From a checkpoint of a small transformer trained on Wikipedia.
Size: vocabulary 8192, 18.6M parameters.
MLP neurons of a small language model. Each row is named by its layer, matrix (down: output weights) and neuron, and shows model dimensions 0-159. Each number is 500 + 25 x the weight over its row's rms, rounded and kept within 0 to 999. Numbers have three digits each.
Before each neuron's rows is what it responds to, as a language model described it from the Wikipedia text at the highest values.

Responds to: Sports transactions and tables
L4.down346:545458527537512487484484516504519534462517491473509503489499511520469500500532494532484509463531475520443555448482464485495498497546472505470469521467497486528471506479501458519501531444466471462488431453479553477483467518565475494479520487501483490480510537484503485474473520486494526478519508515489491504481502489578517515495546518471510480497518461506482466481510479458497532490521490503519519524527494500533481534531482500520490512486515506537530475519515476514514464515475476

Responds to: Structured-field and year digits
L4.down412:512514546508519464482507504499500479535516507496490507492505491481502473571513520510506533488496492516502487526478499460458470496528448494516495502534486475488511500513518503496535489514482483522511482522506504476539519501496507514473485483492493503510514495455503492498522510546509521537526494525490518474512480467511453520492487502504477480514518485504492539494499532532493501502480507486495506473520505522496504487505535532515511545536480496537548469528496512456521495466477477

Responds to: Digits inside numbers
L4.down633:498518530461452504454493492506500534478486513477513472469467513497489444502505512522527512510454503517506498490483517472526549490478515521508516483502474483498487445505485509528520487508564453477474485454501540491497493465475509483508472515476493492487454477488515502512510462514530461465474469472521507498457521545525519488499500482502560554506500482488515472484511468487525520475474488507495529507495481479483529514490507510505504507502476497515526493496473470519469503561483496

Responds to: Year-start digits
L10.down110:494503543512480486513491487505471511463460516494495521500504512485475524483557468507484506485491500523502494481502525510531508513526496501508465500468503512513472553481472529486525503463503514521499533501434526520479520530516480502529527522479476524542483538437501505508507510498458515523477502541505551472476499521517525527528570475511519565514514496506515504482549520537476523493533474505470498492497477510499478496454503479487502492522553515481493495559510511489515505484501508

Responds to: Coordinate and table separators
L3.down1070:489504459490547470544472523498486530512538515492533529473499480537473519484523497497507460465505534507526475493490489497479517436531480524510521506528541480454469498501494494533493537466504543508502525502538471492548541496481498492509485509511469504535490438505529501532474444488501493513509529468452524440477478492505541531512469522540443465543495520449491492474554503529496559494491486479556496538511494487505448494481468523453533495509496500528495495509507490500469478500511487

Responds to: Word continuations, table row ends
L3.down300:449516481483472521492539506495527510484503493509543488469512495514506511485486483526469518461517511480547513450542452476489504498421517541465472505489523471534514466501473495532486482531506549500495521486514483503483493489497463508506512509506467467528498523522513494447506473512512486463463478487484531488489477504475478524470449479496529440522508534477496498514563508516511493511461474497490506511520492494550518475508514513508504474505490502480457507477468517512516516492509518

Responds to: Mid-word name fragments
L3.down960:486482463498522461515478501495478488518497460556448496476495535540505469521492494456506488465524530473488521516468500477464491509520462526525514557479507498494509546471493500464490503495475510503473482503475470468516521513514506536460513510516509507466472519483518488458470444519501466488486503535499524526474521473527517527511479500488541521479523557531524460478490473554488523526488498478533477438515502530503480501516500452532515487485486458500525508519491511506509485500475509

Responds to: Mid-name "-e" syllables
L10.down701:498505452479497515488493479563548506463492500487505474503529455517527476529548480492457559516497476498481539467509523502517565496520462549504486465491521550488498479478527480490532487523500459513475509489505494497496493496455512477484520513468479491471531501466543524482483527539474495507498457500502492480545501490470543528496493502510478489517510499479448514496561496465507473527465489530486482481449516473498471499489509487511485515502485476468496504488484481502510537498497487

Responds to: Token "in"/"In"
L10.down100:544527475465513489499549523496556499473502529500558490503461526497475538486517536524491508507530504491549489495508526510511460503499474498525512485508499471479466515517546469480482486448505558488511518478514502429512496502481478467488460491484506503536495518512512486506489565511443520524490515496483546505489507474463486534484514500483469473490515496515536482448500473507520518517533533529486477469517482529523498468494539525504460458477507523492472497451504492503498498538504489

Responds to: Digits in numeric results
L10.down491:467507452484470483519477515493472534532474531492463522511484556513520486513504508526509465484501467499533522524504484506484507545520513449514529521514532509542515509507503483476530490519478563500530510525527493517497463499507535477505519520490497483491496489506458454527497499486486505473479518503464515485505497507524541538483491472504453511498500532515493465517509513502486508480476522482506481549480502549510511531541480508491482514551461544506522508496502469507508493480524504

Responds to: Sentence-opening connective phrases
L4.down840:490455470510541442502489480523528513504528464543490492516509428489487525483486499472549503524519490485526484526477489496506506530505492495450512530437489470479482464490458505471549502479505530544510470518513502459524544467495467475492465480479515515472536509487509495501545464541476519537500458524498539505490539543483478496528503522477481533517526511542517493489527500525489485453551503500523486492549450518475488494498508468498535487477520461470505513503480477521479482450525479

Responds to: Heading closing markers
L10.down893:529472496502494475518519488450471506494471544467453482505478505508480485534453533467570527552522520514486506461543534530473497503492500547480463526473465477496499491551483481479477502472520475487497475467485537536476484521521484517506482490495494518503486436494495513461523483504480542502553504506470538535528499455485495510520493490503445479483505512480476501498525538513509519513522509474467522474478517494508527490519514509510533484527479523481525491576526481499496485517524475

Responds to: Word-final subword pieces
L4.down153:543487465521516469457526468518462502497493512525510497489521514437490481483480468479502527526541461507465460527515524478514458473519493509471500513488509488513494458473507519488507503508474484508499491528518475453463522497482548489489491524505515491502497540440478498455494521512485511520530492534479521467520515494544490451523516518481506519519521517501512462489488513498506541488460492529525543462467450473510513514475518510505482535505484548484478485521494557514508477480493492

Responds to: End of titles and names
L3.down909:503466480518490502498523522487501524518497504518535529463507468531492488497516496527500482472483529511516533552504506493515527548506540539499532486495520529512481493457489521504501495473465519496531503543507489542484528515512508505499484479499521461490458469423479521484492478511535485483521519504508497511489481505469481504476476528524484509505515478493547458539489500466524501531508517447470470474516494506471486520469497496473470499456530515524512539493458504503481484551484538

Responds to: Chinese romanized name syllables
L10.down1184:469494487479497506501521517502533485521494489501464543430499529478479483504501490522515464502480488504521511454534493435452501508538507515534527489509507453475484529435465499512508474512481457484452440498499525532486465440491474535500461516499489544499498517513526495508446532449464460505513509488485500483480493509514468527509530501537521473503534538556473471526529485501551485473479450531483509513524467514476531502483491507514499467522492535473481507464529512510541505493510526

Responds to: Year-final digits
L3.down966:503509493504500517466502478524502525487507518489509559494538484523490527469527530505536482501510509520535495489506490512471478472519514497477562491497508477470450440497538492489471490532484451440526494466477477513492487482474478481517545459466472501478528505517473551504478529480451497476506504506518527499483501476533448493492471508543508550503484481534486507473490497487498528527494488551531560498467472507533483459489506493496435506497522509498551497469519500504528511486551528

Responds to: Final year digit
L4.down424:509520453491505518457473521469529518507477538485513529496546470456514525434450505494490477489467496499520487489514524490471471546490503481461479517480502452529482544512481486479511546459538481522515517499451481496518489526470470522508496521503534545511484499482474493502494481550501503501472534494525517487472444515486489495512452516458477489498505475482498497487463538512502551490466493496513478460467510516499473524515458479523508553505517480491481539510503526477476520522493476

Responds to: Table cell separators
L4.down1203:512507494526540508489548546525525459488500440527526536470514520505460521485564481514516472470497522495509478506532468500486493509486493521490491465472485482506473518525487564473496486521480520474561479514531501536496498501499458537513516509505508500485527496501500548523429433544530484507498497502491500499475496471511511519475514515511477488519549521446502499504488492489493492553470497496515503520554529483467468465514476492544505487553456546466517564496503491481494493531473496

Responds to: Sentence-opening subject words
L4.down683:524506503505464506489522463543510498504514455498478522521466499487503523497464514504482475497485477470460517503509466514480492492478519527509507523474477491508516551559540514469502489481471596500514491478521482553517471509487491539545498467531520516425508483520522509481487487539472501504499508485435480523546485466495472463505490490551545493456512477472495513494495481492532518555473492459544532502508474474492490464483474521514463503511512513547483501492492505481450478529495506

Responds to: Mid-word continuation pieces
L3.down933:439496514492447499532497497506470545470461526479505482531522572493486500466455454512485495476526473535511535508526500480487470509499529498497473510512503462506484503485498518485461457456508480498495494474531579472490503505501522525520565475505503464501511530485480505514506477524504543526525449504481521503525521462469545553495496477472490508540476530500488515496518502489480522487518514510552478492530505501514458498533465462486512500482501515491521472499476495475494492459464494

Responds to: Pre-noun modifiers
L10.down1234:497501496512501518517467456464476523465457487511506525496511502492494503500477476472481522528516469497529500515456498476541502485467479495495492498487486493501492496508485502441526503508489507507475510495521509454498512531515524509506514460508559531449474494568494484480531530479527520514490484509517483564499458500505516494499487485494509486516539470484542458504495495526574519508498482477496525557489515492467475494515494474515526529491497541494478531481470530524477520539495505

Responds to: Table row and paragraph ends
L3.down538:499472485496500502552448513502476488517535485499486479498473449484507514502530514528521478530489531507478528509438509522497523534532498459471510469504529504507484501493460487534509499497504455519501471514481499476490476515495511478449522496487527481497535454498505515532512494508517521543488501510517544435500488487523474500535515503464446515469487534522484516486511556524531513519503495455481538500527508489490520488527496487494508462523499540528537520492520455494478543556491493

Responds to: Existential were; mid-word fragments
L3.down478:470553489472477491510487569485513490538484508517491504477517492508498543500464503543499482490490499504516486516493485528513500524483456500519509478479555509509503523515507519495529549515515526502486491491502490465490541511467537478498527493485494499494532478464480529493440510474518479466506489503464546500530480526525524482521489463481494501516495529521504531484495572498505485480497478510511540451495507481500445505461544465518508477473496485512481503550464548510512498479477524

Responds to: Clause-ending comma
L10.down453:540524454450496502492477474485464555481510505520509529499466466506518478528495533466502538522476524473503517498517535479501501486527475476467484475495500487520511529521474533507496473448476506538500503504529491475471480495536497528493494531517496443466524499484480523472501520477506531508522496508472567461482511523481493469483476531486465551526475476535510538492493515518475518516492475479483492509487506488511477457497497463534541488460499512481542521468489490477493533485495503

Responds to: Sports teams and music genres
L3.down163:477530482530483486497464441466568537528517477485499504482498455478479522487493469492459494463516457520537495479479465496517490468484527503516498491529534522518486491452465531536531505514523435546516487462507496468524498498529535501503501476528489515502539507515449564505516510471494502517504501466500514506457515522528500518478529523464546493511509492484514489498463459505521469506500545506573497502505460473462525552547498479527511505447491511494536449511518538486507483538463548

Responds to: Clause-start junctions
L4.down1253:451508525508511482498544500497555514434524531494537505484494486534482507500471522547458507503473497500526493482533450482493502516539471530523512527481516509502523488497511459485501478460498512519486478517486500536512478570502508485513449509503503499484512489496494536490489490483499532471514510518493513507504489505535498514491501525505508511500521507550528494460501508483519515472487484486500549537530477491490455474500492507511447452456543450528524492435536495459506540545493529

Responds to: Word fragments and table pipes
L4.down1044:488514549507518501529489471525537512517572453505522476492509473532500473488496502477501532464498482480497488490488507489495472481496496459501472486488521508498447504450503505482514504550489499478470513518469533500523484538478483500480462469522481479494519530503498487500467498479519538485452495521507534449476502528530513492495461498527518508477523509478498496488489539518497511491505475476517515545524532522494506500554536494558484477529515491479496521498487461455522537537540541

Responds to: Word-initial prefix pieces
L10.down596:515524490478533545499490497551467503529465492508455482504519473485512476467537463486461488509507494523533497537516541458472500459472496459495483519481471531480515519500549500516487523497451558518500511510517508482483485473518547505504472482487520470495477529508520528485450487503441489483538482472529453472443483493479502492514521493537513475449480496488476485490488542479523479510530475533502483477476484523485492466482479503451515472522487493443484491521504495556482514503466465

Responds to: Naming and glossing cues
L10.down357:470502480498522478545523553504508505474473468507479476481476501469525513471510507494495477458471501560519456452530461549506485508534478516480449508473508480505541505478523475495471472468522531496533525499507501501510527535505485489483465494529540547490529498491517490487522463518460545540499522534510514466482515458545503492527514513528484555507470533471509498565517517486507457507509473453502459502527507500516491441506486515456485486472539464501484514517537484515491518488483530

Responds to: Word-final suffix pieces
L3.down16:523495488493528485507504475480509496538483510473511482513511514504456479481529467522545543525519512507478501514472502511493494518511529506495482487524494534564486494531437504485486492506508534498509494504499475535502446499480460506482526513516482527483448536500480488531552481450495461491472467510521492450521514529465489515507495508515490506509554515490535463503498464536510501493489481518495502510516505472472523540539475573508535483481525498458513477527458520502518512485525482